Weights of a small transformer language model.
Size: width 768, 113M parameters.
Training: a variant of Muon for these matrices, 990M tokens, 3778 steps.
MLP neurons of a small language model. Each row is named by its layer, matrix (gate and up: input weights) and neuron, and shows model dimensions 160-255. Each number is 128 + 32 x the weight over its row's rms, rounded and kept within 0 to 255. A neuron's up and down rows have the sign that makes its largest values positive.
After each neuron's rows, "fires in" lists the words (lower case) most often at its 100 highest values on Wikipedia text that the model never trained on.

L5.gate31 [151 127 120 196 221 137 138 170 137 147 157 146 120 139 163 143  78 106  47  98 112  86 151 140  86 113 156 123 223 121 122 143 128 157 135 147 159 163  75 162  95 132 157 128  95 176 181 114 145 117 104 122  73 149 121 115  71  47 123 143 132 174 109 143 119 179 169 139  96 104 128 117  71 130 103  57  84  44  99 117 143 136 170 191  99 122 106 149 143 173 128  67 164 134 126 102]
L5.up31 [ 87 107 163 158 149 181 149  59 124 138 189 145 114 178 101  84 150  89 122 128 121  63 110 147 105  99 128 123  76 129 161  86 135 123 119 110 138 121 147 132  98 159 155  98 135 140 125 108 140 153 204 136 114 133 179 133 124 127 118 136 176 141 123 112 191 108 138 143 107 149 123 140 133  63 124 135 157 150 106 130 124 152 154 153 149 151 161  72 133 138 127 149  65 145 112 165]
fires in: "the"

L5.gate1155 [140 113 159 171 130 131 131 134  47 151 153  55 106 168  70 164  78 176 143 136 132 118 133 135 108 101  76 149 127  97 108 128 128 127  96 124 118 138 147  63 145 110 172 131 113 165  89  71 110 118 157  56 124  92 155 134 202 153 114 125 110 154 202 166 126 157 166 171 109  79 186  94 102  50 157 130 143 106 137 104 172 119 101 173 112 131 184 125 162 121 137 152 150 152 178 180]
L5.up1155 [133  62 168 119 129 111 104 167 158 202 159 112  62 100 124 165 106 145  94  81 200 148 105 183 153  98 148 180 111  96 140  77 154 145 135 135 191 126 163 127 106 141 170 124  87 169 103 122 166 123  84 110 126  96 131 141 120 154 126 218 221 114 140 197 145 157 129 136 103 136 149  67 124  82  83 122 164 103 157  87 158  92 155  94 142 168 115 175 101  68 122  92 109 120 185 117]
fires in: "1", "south", "1r", "2", "2017", "first"

L5.gate855 [133 131 104 173  72 203 152 196 123 184 101 119 125 160  77 116 118 124 177 119 134  49 136 202 101 144 103 101  61 126  75 136 108 168 111 127  43 150 112  80 123 116  63  88  81 108 112 167  89 102 176 152 123  97 116  93 127 121 155 107 103 122 113 121 168  70 142  98 154 142 113 157 128 123 126 127 108  68 191 141 114  68 117 148  97  58 120 136 118 153 104 133 132 162 130  82]
L5.up855 [189 185  94 147  91 136 138  96  89 212 161 147 107 169 166 114 110 121 115 174 177 137 112  93 179  96 127  89 107 140 147  85  80 106 140 106  97 132 107 118 176  88 126  93 124 141  83 140 113 155 144  90  97 146 163 102 148 136 143 117 157 149 119 132 133 139 127 145  94 131 137 160  68  85 110 135 153 181 119 120 101 128 105 184  91  82 137 139 135 153 125  73 104 162  99 169]
fires in: "was", "were", "when", "being", "first", "been"

L5.gate1772 [103 149 100  90 111 152 129 104 178 174 187 142 150  71 122 117 159 178  99 124 101 147 162  87 124 118 100  99  85 157 154 152 140 146 113 139 130  99 102 155 144 102 128 119 155 194 100 105 101 106 141 119 146 117 170 142 133 109 140 189 132 131  77 148 184 134 124 126 163 111 138 157 124 121 140 171 141 114 110 117  91  86 154 106 139 116 103 191  85 149  95 118 173 109 121 152]
L5.up1772 [148 165 150 103 163 167 146 117 128 136 154 113 157 150  90 143 119 103 143 176 150 222 100 104  83 114 139 132 126 118 131 154  98 146  91 171 159 144 159 184 117  95 127 107  74 109 160 151 130 162 123 120  98  91 150 176 163  71 138  87 138 138 120 109 142 144 159 162 105 161 121 106 147 116 131 126 128  74  58 129 143 127 158  99  49 114 112 111 212 132 118 129 155 149 116  95]
fires in: "to", "can", "may", "not"

L3.gate963 [117 103 115 155 151 118  87 172 140 159 131  87 114 107 124 108  92 150 156 115 157 131 146 145 140 102  98 135 168 136  83  39 143  87 105  94 132 140 125 186 112  80 133  96 112 146 143 107  66 109  82 171  91 121 110 135 132 100 102 119  70  89 109 116 102 125 161  98 157 180 103 156 128  82 139  93 101 139 143  97 131 101 112 148 136 120 107 116  50 138 180 132  82 204 140 105]
L3.up963 [102 126 112  97 141 159  84 145 118 145 183 144 135  73 155 135  94 108 140 172 123 154 143 136  89 143  73 142 169 119 109 131 133  72  90 168  98  93 124  69 146 130 225 161 207 102 153 121 106 138 139 106 147 148  90  94 103  94 126 122  91 134 155 156 108 116 114 136  99 115  91 137 149 148 132  29 134 153 134 143 124 131 113  84 140 161 139 129 114 109 127 121  82 104 108 159]
fires in: "january", "may", "april", "february", "march"

L3.gate739 [111 171 123 126 167 100 144 141 132 166 109 203 101 156 140 102 101  85 111 163 143 123 121 146 143  46 129  88 134 169 184  96 160 114 161 150 153 145 193 158  85  77 121 128 171 124 124  77 109 119 134 200 104 102 137 117 126 160 143  80 115  85 187 118 154 114 163 144  94 149 144 108 152 134 139 149 169 150 158 155 191 136 176 143 115 109 106 140  77 117 144 136 121 126 110  89]
L3.up739 [ 78  83 108 152 161 104 176 170 123  89 111 155 181 109 115 117 127 145 127 114  99 189 120 117 109  89  57 125 102 156 118  78 121 114 148  59 104 121 147 148  52 162 164 109 156  80 146 133 143 145  66 115 134 150 104 141 123 176 138 134  72 120 144 140 154 129 120  85 131 136 100 135 191 156 153 133 129 186 106 137 104 124 160 132  74 130 174 116 128 139 194 107 165 145 163  88]
fires in: "the", "a", "this", "an"

L3.gate635 [104 143  98 125 140 148 128 127  92 134 107 142 143 146 167 107 120 108 164  90 161 225 172 113 159 141 110  69 183 155 183 142 132  99  93  91 165 150 155  88 109 145 153 163 105 134 149 113 151  86 113 158 126 108 143 160 108 151 175 114  98  81 150 165 139 111 128 174 174 143 118 115 128 105 114  91  69 111 121 125 168 137  94 177 154 103  88 113  85 140 152 109  93 150  82 146]
L3.up635 [ 97  97 103 192 140 156 120 173 150 182 125  95 107 135 127 102 112 211 169 104 129 161 109  92 125 144  73 137 154  98 150  79 133 102 147 139 119 100 171 112 142 122 170 100 121 104 135 130 132 119 127 150 106 134 142  82 172 150 191 131 122 130  81  76 162 147  86 149 171 116 126 102 130  83 192 130 126 173  81  98  96 169 179 224 116  98 109  97  93 113 146 175 106 106 100 128]
fires in: "in", "from", "on", "late", "early", "between"

L5.gate1510 [149 153 160 203 155 183 103 134 111 133 134 148 123 175  96 191 171  71  96 140 157 113 142 170 194 156 114 178 152 140  56  92  74 118  83 134 146  62 160 136 146 106 140  87 124 150 102 152 158 133 111  90  98  84 113  83 163  93  46 155 130 107 109  86  83 114 140  97 138 138 106 185 145 144 122 104 150 159  89 123 151 100 147 167 104 175  76  96 122 144 121 153 175  90 120 147]
L5.up1510 [122  52 112 116 119 122 152 154 150 147 154 145 146 154 126 149 151 116 106 131 206 139 122 131 144  76  98 157 168 100 122 177  89 102  42 103 143 124 151 129 169 141 122 107 172  95 188  62 106 155 150 124 127 159 124 146 122 151 117 141 120 126 122 109 149  86 134 174 104 136 118 123 186  83  99  98 164 114 144 144 107 163 119 148 156 178 140 192 161 127 155 149 146  91 135 109]
fires in: "he", "she", "also", "ekblaw", "who"

L5.gate1487 [132 168  94 189  84  86 120  82 156  74 105 124 132 173 112 107  87 111 139 161 131 157 125  97 109  71 101 167 106 147  89 175  78 123  96 157  86 118 105  97 149 160 141 107 144 142 132 133  91 152 184 112  99 166 101  99 100  94 156 109 168 141  93  77 111  95 162 160  91 139 152  91 133 140 137  89 134 181  89 168 140  88 137 129 133 113  76 140  94 110 144 107 114 224 124  99]
L5.up1487 [171 127 110  95 143 129 183 103 133 166 169 139  96 120 110  98 105 104  98 134 106 154 153 103 129  83 185 146 107 112 150 123 186 171 131  59 192 124 118 135 122 146 159 121 119 126 162  72 159 112 134 171 162  84 179  75 150 138 108  73 113 137 141 146 178 142 142  75 106 167 137 135 158 131 134 139 126 151 123  92 141 165  93 146 108  77  92  93 143  86 157 105 165 138 116 135]
fires in: "and"

L3.gate1986 [134  47 149 136 176  95 120 146 117 163 151 126 126 114 126 137 130 164 149 163 157 118  63 141 116 129  88 189 138 148 147 115 143 206 117 122 163 186 164 143  87 119 102 200 105 101  92 133 118 154 164 199 118 122 130 182 133 115  99  78  77 108  84  99 106  57 186 122 106  80 127 148  66 104 191  98 114 112 113 140 124 144 112 131  77 121 164 111 145 120 205 107 138 137  86 125]
L3.up1986 [ 86  52  91 163 161 158 153 195 150  82 104 149 153 179 149 161 175  96  77 122 219 125  83 105 150 104  87 146  72 113 136 160 100 100  87 169 153 132 153 114 180 121 123 164 136  97 153  70 134 156 118  86 140 158  90  97 120 198 115 126 148 125 129 156 108 174 110 121 150 121 106  67 121  69 138 150 112 119 148 101 153  93 142 137 124 142 149  83  76 113 122 150 121 150 164  96]
fires in: "0", "a", "this", "against", "1", "2"

L3.gate891 [107 181 143  89 170 129 153 130 157 176 134 154  77 132  70 104  94 151 214  92 140 105 161 168 188 110  91 123 145 173 104  85 100  86 123 162 134 137 164 132 132 129 127  52 149 116 153 140 161 107 143 171 104 117 107 132 154 135 157 170 113 144  53  68  45  93  98 153 147 103 101 150  83 154  93 108 126 105 116 152  85 147  72 141 178 168 171  73 131 207  71 119  95 137 112 154]
L3.up891 [ 84  99 147 142 135 110 184 169 122  90 102  99 144  98 121 193 137 173  86  88 109 149 104 154  78 151 114 130  93 115 105 154 109  64 103  94 168 164 132 147 151 134 174 124 113 150 121 131 145 178 110  68 104 154  42  87 151 116 115 100 207 136 144 121  99 143 233 163 162 122 129  78 121 151  62 154 144 137 138 154  81  78 124 139 142 171 172 169 141 115 138 123 125  85 118 162]
fires in: "a", "1"

L5.gate985 [128 166 148  90 157 215 101 144  96 156  65 113 146 135 106  88 111 167 119 157 102  95  71 146 168  94  76 106 160  89 153 138  98 122 108  70 148  85 111 155 126 116 132 104 123 142 122  90 139 161 134 112 116 105 154 155 128 145 155 152  61  57 119 127 145 136  91 141 139 195 160 126 144 135 165 117 140 165 125 178 181 112 170  96 126 132 109 126 176  81  95 115 110 104 125 161]
L5.up985 [144 126 108 187 142 154 214 134  62 146 160 156 109 167 146 122 101 150 164 150  71 151 134 124 162  97 161  91 136 104 135 118 139 156  99 150  58 120  49 174  84 119  95 146 136 147 158 123 138 144 108 131 154 106  92 213 123 125 106 135 111 116 151 194 138 131 149 102 141 133  89 155 182 140  75 124 115 160 143 116 184 123 149  99 107 109  94 116  79 104  85 105  63 169 162  85]
fires in: "the", "a", "this", "an", "s"

L5.gate1856 [161  67 141 137 102 117  79 175 173 145 183 141 123 138  50 104 114 122 145 182 173  68 188 171  58  94 122 122 140  68 104 138 185  94 102 137 108 156 123 170 104 120 172 143 122  51 117 169 127 128 191  70  85 156 145 113 178 170 138 138 148 163  89  66 155 156 108 125 195 104 176 168 137 117 152 113 208 146 183 186 176 146 119  91 170 134  64 162  96 138 116 136 137 136 150  75]
L5.up1856 [109 123 118 155 120 159 138  92  75 186  95 146 126 186 163 117 147  84 106 158 129 178 122 133  99 150 163  91 193 145 112 122 100 123 125 141 144 107 160 149 153 145 128 138 101  99 149 172  95 178 198 154 103 110  85 100 180 103 110 113 149 121  65 136 161  84 161 139 135 142 140 144 182 151 118  77  93 116 128 149 182 162  84 105 168 175  97 145 103 145 148 142 105 165 124 165]
fires in: "a", "during", "the", "of", "for", "on"

L5.gate92 [111 116 145 107 134  85 128 139 164 139 104 185 127 102 148 118 117  58 159 153 124 121  94 137 156 192 117 129 137  57 113 168  74 142 115 173 141 176 133 165 111 104  52 102 153 122  93 112 115 126 135 115 168 144 122  97 108 133 146 143  40 115 152 133  87 124 114 155 102 172 112 169 171 101 106 122 173 145 130 218 140 153 125 154 142 160 182 131 116 144  89 144  73 152  81  81]
L5.up92 [175 112 127 163 107 159 166  86 150 175 144 130 196  89  78 107 130 173  76 152 133 138 153 137  91  70 108 146 120 131 187 111 116 161 167  73 143 134 170 172  82 144 116 131 198  95 100 160 170 143  86  88 175 179 109 124  94  74 103 140 117  90 154  71 139 106 160 139 143 115  98 146 141 107 157 140 121 144 142  67 139 136 118 144 132 131 133 152 173  99  68 127 179 108 129 140]
fires in: "to", "had", "been", "newly", "recently", "has"

L5.gate417 [143 112 123 132  60 167 134 115 108 112 160 163 123 169 149  71  74 155  76 170 146  75  98  96  89 137 167 140 161 136  67 129  63 111 150  96 103  77 110  91 149  82 174 120  82  80 112 138 102  88 124 140  61 121 191 112 123 124 152 125 148 103 123 167 115 146 138 147 154 144 163 120 150 165 117 148 152 138 188  83 141 129 130  73 177 173 150 142 209  90  88  81 103  70 137 127]
L5.up417 [115 177 195 135 111 104 114 120 180 151 138 150 106 117 126 110 175 131  62 166 123 117 169 117 159 102 112 126 129 133 126 140 132 145  94 140 171 114 107  98 184 107 120 138 152 170 143 131 163 138 149 145 212 173 155 114 110  96 119 130 166 118 121 129 187 190 152 127  99 136  91 132 169 149 139 114 124 138  91 152 130  79 150 140  91  76  81 187 131 161 132 105 140  52 150 175]
fires in: "and", "but", "then"

L3.gate155 [108  90 100 180 162 147 178 144 134 160 159 160 118 181 124 116 124 100  74 137  70 178 155 129  99 153 172  83 134 130  85  97 105 170 130  83 143  82 132 131 144 172 146 141 118 113 140 113 128 149 138 122 107 131 122  49 177 127 147  99 124 115 123 124 121 127 157 117 192  98 184  93 164  40 122  75  92 126 137 135 128  98 135 151 139 136 162 158 182 168  96 155 123 137  86 170]
L3.up155 [153 117 173 119 112  97 144 110 114 113  95  44 111 112 143 159 167 131 137 128 138  93 116  82 200 114 148 156 107 167 123 139 161 120 137 157 153 113 177 121 161 152 176  42  77 115 137 143 150  92 142 178  53 164 155 152 144 175 143 131  80  76 106 128 196 110 197 175 111 154 136 145 156 152 129 148  97 136 145 154 144 187 126 158 225 137 169 153 110 165 110 119 108 119 112  91]
fires in: "to", "he", "they", "could", "she", "be"

L5.gate1890 [199 114 134 102 118 127 103 109 163 111 159 125 180 117 130 102 151 148 100 171 136  95 136 124  97  79 137 120 153 123 156 140 171 157 137 103 151  96  88 215 166 151 182 138 110 107 165 126 178 124 159 113 149 117 124  99 156 127  64  86 128 116 154 118 150 150 149  93 143 163 147 159  56  93  87 144 140  64 143 109 164 103 126 151 126 138  82 137 123 107 162 137 122 132 114 131]
L5.up1890 [107 153 135 145 169 125 149 100 129  99 161 121 150 101 116  81  55 141 148 144 120 119 115 162 127 143 116 126 111 128 155 175 146 145 138 142 139 129 128 130  49 112  69 153 101 167 127 167 127 109 131 156  97  96  90  99 158  89 131 114 187 124 114 130 130 119 189 100 211 136 140 172 170  94 137  96 139 147 118 123 133 129 160  96 131 131 129  60 158 102 115 110 151 176 169 114]
fires in: "the", "scottish", "rochdale"

L5.gate445 [116 186 130 142  55 130 126  71 127 158 198  81 137 128  99  94 124 113 102  98 100 123  97  92 123 108 108  89 141 120  62 148 128  83 117 121 156 120 149  90 170 120 129 118 148  57  46 162 138  87 114 116 179 162 134 146 122  78  91 100 113 205  79 133 136 150  85  65 144 146 116  77 151 184 145 112 162 107 146 160 215  95 126 142  60 121 136 157 141 153 104 106  67 139 206 109]
L5.up445 [107 188 154 145 156 128 112 109 106 165 130 144 140 127  85 132 109  87 115  83 105  67 131  71 133 146 165  84 184 112 112 151  90 145 185 101  86 131 132 106 121 128 168 195 132 107 113 193 107 147 144 175 172  72 114  14 216 112 101 106 114 142 105 134 100 101 137  69 164 142 177 127 120 142 170 133  97 129 107  82 150 143 178  93 108  89 131 191 141 144 113  89 137 139 103 149]
fires in: "of", "the", "their", "its"

L3.gate1613 [126 116  82 194  94 159 137 152 166 100 137 159 154 191 110 160 117 157 113  84 130 201  98 114  97 114 154 127 148 111 153 134 105 113  89 115  85  99 171  91 127 143 143 160 158 177 117 158 136 145 148 107 104 125 119  74 167 112 157 119 127 137 171 115 148 149 104  84 112  94  96 134 104 115 145  98 112 145 115 180 130 103 142 138 146 132 169 155 136 154  68 143 102 139 138 144]
L3.up1613 [ 64  85 119 147 143 142 116 149 180 195 197 159 114 130 159 101 131 141 139 100 161 176 168  92 226 102 105 140 146 132 145 175 107  88 139 112 105 121 166 120 156 149 146 120 163 115 119 171 111 115 156 165 146 195 140 143 153 112  95  92 103 181 111 179 146 147 148 117 100 158 136 142  86  97 171 145 145 120  98 124 135 129 104  85 165 129 171 116  91 159  81 132  66 145 115 102]
fires in: "she", "he", "it", "they", "was", "were"

L3.gate1042 [107  39 108 163 166 159 126 114 118 125 111 103 145  95 173 112 145 112 144 162 117 126 171  82 164 102 111 182 117 120 179  83 106  80  95 140 103 107 194 137 178  51 106 107 147 116  96 212 135 136 177 204 150 196 152  43 134 138 127 150 115  83 139 123 110 112 149  74 120 124  81 111 104 126 106  89 120  92 168  99 129 149 131 106 128 157 115  27 130 143 159 185 144 111 124 138]
L3.up1042 [135 102 123  93 113 101 134  61 135  33 132  60 160 120  75 128 139 147 135  91 138 128 183 125 111  93  79 157  80 173 147 154  80 137 163 112 139 158 124  65 122 156 105  96 141 107 158 124 149  90 130 155 129 143 189 114  79 124 105 175 149 141 150 139 186 107 101 139  90 106 135 104 131 145 100  88 191 112  87 105 138 137  88 176 139  97  81 169  94 143 179 120 136 136 185 136]
fires in: "and"

L3.gate94 [115 197 175 131 169 130 143 155 143 117 137 101 119 107 157 134 137 124  83 137  65 157  88  57 133 120 164  85 148 130 126 131  84  92 118 129 108 146 136 158 181 126 150  72 106 131 149 181 110 154  79 125  84 196 127 122  79 126 135 155 119 109 139 179 124 119 135  87  97  87 130 104 137 179 119 168  95 135 183 162 183  62 141 156 109 101  84 112 128 141 113 209 161  42 102 101]
L3.up94 [141 131 134 103 160  94 148 130 122 106 124  76 101 107 100 151 156 135 103 131  58 172 116  99 108 118 122 181 195 146 133 213  54 159 156 149 148 155  69 168 184 109 142 138 132 172 141 131 118 103 129 115 127 102  90 130  80 156 100 140 138 108  79 179  81  62 140  63 102 144  69 139 162  95  92 186 202 137 115 124 107  65  95  91 114 146  56  93 182 105 107 140 129 179 122  50]
fires in: "be", "can", "may", "cannot", "also"

L5.gate1111 [101 122 121 134  66 149 156 146 115 138 142 190 224 134 157 186 130  99 128 143 131 113 118 194  74 120  98  61 116 109  90 183  99 134 120 160 166 119 121 165  62 168 166 128 136  65 157  76 152 122 190 196 106 148  56 163 127  94  87 144 164 181 170 156 174  79 147 138 149 120 115 150 165 157 103 141  90 137 152 178 166 112  58 130 165 142 171 120 129 129 132 105 182 119 156 135]
L5.up1111 [109  99 131 126 150 158 129 100 122  97 154 206 112  88 132  93 162 140 195  58 123 128 133  86 119 196 123 107 183 151 151 171  79 145 152 131 159 184 136 134  99 128 115 157 140 154  99 131  88 174 110 163 135 154 107 122 176 133  86  95 123 133 130 151 112 152 143  52 126  78 104 162 169 124 142 119 118 109  81 112 137 130 184 104 160 131 108 109  88  87  75  94 137  98 208 114]
fires in: "he", "she"

L3.gate1186 [130 124 154 110 147 139 144  86  69 113  90 108 166 164 139 199 137 148  63 139 152 171 140 116 162 147  97  90  84 143 110  81 107 123 113 106 113 162 140  97 126 116 138 136 141 147 139 100  98 102 137  90 148 131 181 144 133 208 156 174 123 129 119 140  89 172 161 141 164  98 117 126 108  83 122  96 134 100 150 113 193 199 128 162 177  69  79 138 130  98 143  99  89 131 120 100]
L3.up1186 [ 47 168 126 112  46  60 124 123 155  70 130 159  99  92 154 114 111  95  87  61  95 130 115 106 129 109 162 108 146 151 157 147 159 145 105  90  67 144 128 107 208  86 134 136  91 141 134 135  84 160 103 109 129 111 130 117 111 141 123 110 119 130 138 106 113 145 102 175 165 102 113 126 114 111  94 126 183 118  90 107 141 138 155 109 155 149  86 128 114 163 116  91 129 109  94 149]
fires in: "on", "of", "from", "about", "around"

L3.gate978 [115 134 126 134 130 106 118  76 170 125 152 104 149 121 109  98 109 169 153 124  97 108 136 128 142 122 150 131 100 106 144  73  82 149  99 118 150 175  91 100 130  44 136 154 153  97 126 181 107 111 146 151 116 118 120 206 157 117 107 159  93 174  65 124  93 117 102 135 149  86 155 160 166 167  86  93 146  68 111 182 152 141  76 136 102 141 115 147 139 112  44  88 161 123 129 171]
L3.up978 [133 119 125 136 129  91 134 133 181 138 160 146 179  99  96 124 116 124 109  85 145 152 138 127  97 133  62 132 134 163 106 131 147 113 114 206 125 126  92 115 119  93 129 130 106 219  85  99 121 114 183  86 113 146  92 199 166 164 162  94 149 119 161 121 126 110  91 114 120 127 178 166 170 143 116 111 177 139 157 132 140 139  44 205 160 180 140 142 107 188 108 142 151 102 110 119]
fires in: "the", "a", "main", "part", "one", "an"

L5.gate548 [118 203 107  98 167 150 167 146 157  66 168 115 127 135  93 174 151  80 110 133 120 129 126 124 114 114 123 180 103 149  85 136 140 107 172 103 100 156 111 143 108 186 144 166 145 134 118 131 140 144 112 149 137 122 148 111 123 150  85 121 119 125  95 196  57 143 143 140 163 121 105 135  57 113  71 155 120  71 152  97 100 158 111 179  96 134 138 154 115 139  95 103 125 159  97 140]
L5.up548 [123  80 139 126 124 190 106 143 112  75 107 151 121  64 106 125 140  93 126 192  60 101  63  89 112 112 126 122  94 177 117 140 101 123 133 155  79 135 116 185 102 100  68 123 109 129 137 101 144 139 135 155  79  80 117 165 177 144 140  87 124 137 150 133 127 134 113 123 119 136 135 116 166 124 167 130  92 124 154 139 140 123 175 136 163 166 162 100 121 159 139 105 124 126 111 173]
fires in: "the"

L5.gate1266 [128 128 101  99 179 128 133 153 152 200 149 132 126 118 134 146 141 124 169 108  95  88 129 134 104 167 122 125 122 172  83 154 157  89  88  86 169  77 122 161 129 139 160 165 110  93 104 127 112  87 149 179 145 112 135 158 143 135  78 140 144 158 142 103 118 141 140 118 109 126 130 193  85 150 119 215 118 132 126 193 123 173  73  82 103 159  88 131 194 109 130 133 128  99 109 146]
L5.up1266 [111 109 126 127 113 120 140 185 143 138 152 101 103 191 177  86 175 123 112  90 116 132 132 134 113 129 110  89 119 163 118 141 200 116  79 107  87  98 142 105 135 174 128 153 148  86  80 148 119 108 154 156 164 131 120  98 108  83 110 119 124 114 157 170 144 115 151  99 100 115 111 150 116 133 111 179  92 226  93 180 107  97 130 128  95 120 156 110 164 178 104  99 149 162 116 151]
fires in: "january", "but", "his", "february", "march", "april"

L5.gate568 [148 130 141 158 126  93 166 102 105 119  76 155 148 111 127 115 104 130 150 148  77 113 142 139 151 131 132 192  98  72 156 118  97 140  78 180 121  75 154 106 151 106 115 116 132 100 108 139 158 139 193 177 101 205 136 138 178 154 138 158 134  99 184 111 117 169 102 169 109  77 207 156 149 165  96  93 149 162 134  79 143 115  83  96 149 118 145 102 132 126 143 114 185 150 165  99]
L5.up568 [171 113 162 158 124  93 121 160 102 103  61 199 116 133 100  85 139  60 143 131 104 162 180 113  90 112  86 159 141 128  89 122 136 136 160 143 174 140 140 152 157 203 122 177 106 113 105  84 117 114 173 172 129 134 112 143 116  95  87  89 101 116 165 165 180 113  88 144 117 117 140 127 114 125 104 114 141 139  82 146 120 193 149 128 103  91 121 105 101 180 149 114 119 149 180 161]
fires in: "and", "but"

L5.gate282 [ 55 168 140 149 144 137 122 196 135 102 163 114  99 157 136 123 115 131 133 165 146 174 153 131 106  77 106 109 167 158  85  94  94  96 107 108 128 147 143 115 100 123 131 190 148 106 153  91  80  95 100 171 104 131  75  81  66 154 162 121 126 124 194 151 111 113  76 142 127 124 159 122 129 113 138 128 109 112  53 123 171 111 142 143 169 149 113  50 122 140 111 113 100 142 162 111]
L5.up282 [ 94 126  78  94 110 157 131 117 118 170 170 115 137 106 138 130 103 118 149 140 118 143 194 165 118 107 125 147 177 120 119  59 122 124 140 113 124 117  79 134 121  73 208 151 139 173 119 195 154 226 199  88 163 124  46 131 137 130 120 108  79 158 120 155 154 119 124 147  87 146 161 167 109  98 173 111 148 172 181 230 124  64 148  90 103 173 133 117  88  86 158 131 167  66 118  94]
fires in: "in", "may", "june", "september", "april", "january"

L3.gate1993 [115 149  90 128 155  54 133  88 128  90 137 128 115 144 149 126 183 110 141 141  85 136 143 120 153 109  89 179 167  95 144 144 131 111 181 132 131  87 124 117  91 117 140 151 124  59 147 177  98  94 105 187  91 163 163  97 103  81 124 174  75 130 164 131 173 129 106  68 128 138  92 109  85 181 104 126 215 135 125 169 129 132 126  82 187 141  98 115 137 161 162 116 140 132  78 130]
L3.up1993 [ 81 147 104 105  93  47  71 107 153  93 127 151 124  97 167 107 126 144 122 136 129 136 180 121 140 115  83 152 144 102 103 177 138 120 139 139 188 119 142 177 165 156  91 128 126 123  80 105 136 124 212 121  83 151 176 105 147 142 119 190  99 125 154 172  92 140  86 102 136 123 140  98 162 199 115 128  60 145 159 153 119 169  94 141 178  56 126 207 127 112 142 142 126  83  95 126]
fires in: "and", "or", "but"

L5.gate1636 [117  86 140 171 193 140 103 105  75  62 147 142 104 111  79 167  70 126 140 105 130 142  90 141 158  82 111  63 137 105 101 100 132 117  45 120 114 102  87 135  85  78 186 136 105 144 128 142  98 175 137 146  86 162 151 184 124 157 107 177 109 118 111 100 161 105 118 134 141 177 101 151 104  79 148 168 183 121  70  79  79  80 139  75 136 130  86 138 116 168 206 130  96  97 104 143]
L5.up1636 [127 100 169 139 172 110 107 158  95 137 151 127 147 160 138  76 146  94 128 148 145 122 132 142 145 165 119 107 109 140  80  57 186  92 110 107 123 118 165 101 136 123 136 125 107 118  84 135 115  88 160 120 135 125  93  64 154 135 156  68  86 164 173 182 104 102 113 102 115 107 112 131 124 145 119 107 186  93 154 190  97 161  80  95  90 171 165  94 110 114 159 149 145 165 174 181]
fires in: "january", "june", "october", "april", "may", "part"

L5.gate2018 [165 182  87 125  83 188 161 132 123  96 169 166 153 115  83  90 141 125 121 118  99 138 128 113  90  79 101 166 115 128 137 120 106 133 137 138 107 129 165  99 148 139  86 159 120 130 149  92 196 171 147  99 123 145 117 156 112 136  84  97 127 115 114 101 181  92  94 107 108 118 127  98 134  83 103 182 204 188 119 180 126 132  92 118 129 143 127  83 146 136  72 122 159  91 160 125]
L5.up2018 [184 119 146 123 189 136 139 117 154 151 156 128 144 117  78 155 108 198  87  60 161  83 128 126 130 182 130 132 135 101 175 182 102 115 153 162 139 122 153 112 106 138 152  61 142  78 143 176 133 121 204 198 162 127 146  88 126 182 120 170  83 167 105 113 130  81 179 111 121  72 129 126 157  87 109 157 107 172 123 105 157 100 196 107  90  81 156 193 145 156 173 148 100  97 153  99]
fires in: "in", "of", "the", "into", "across", "through"

L5.gate1643 [ 96 190 131 173 166 125 139  93 139 143 165 111 142 162 136  99 139 119 139 127 155 141 180 117  58 147  99 115 190 112 152 152 126 101  96  95 149  70 103 157  92 164 163 161 119 125  74  58 165 149 136 122 126 133 115 130 179 185 107 138 103  91  54 113 148 118  58 118 141 140 122 120 132 117  83 141 132 144 129 145 167 153  89 154 139  58  73 134 100 126 187 105  87 157 100 150]
L5.up1643 [ 32 157 103  79 119  76 145 138 117 170 159 178 106 138 159 152 124 102 136 133 127 114 196 112  68 160 108 151 139 171 171 123  97 144 105 128 125 123 105  81  89 156  97 139 110  97 134 117 143 206 107 109 111 155 137 127 130 144 121 137 114 158  74  78 123 121 157 114 187 142 184 177 152 130 152 140 133  97 123 133 141 159  58 120 201  66 132 131 142 155 155 130 108 132 156 135]
fires in: "the", "of", "s", "billboard", "canada"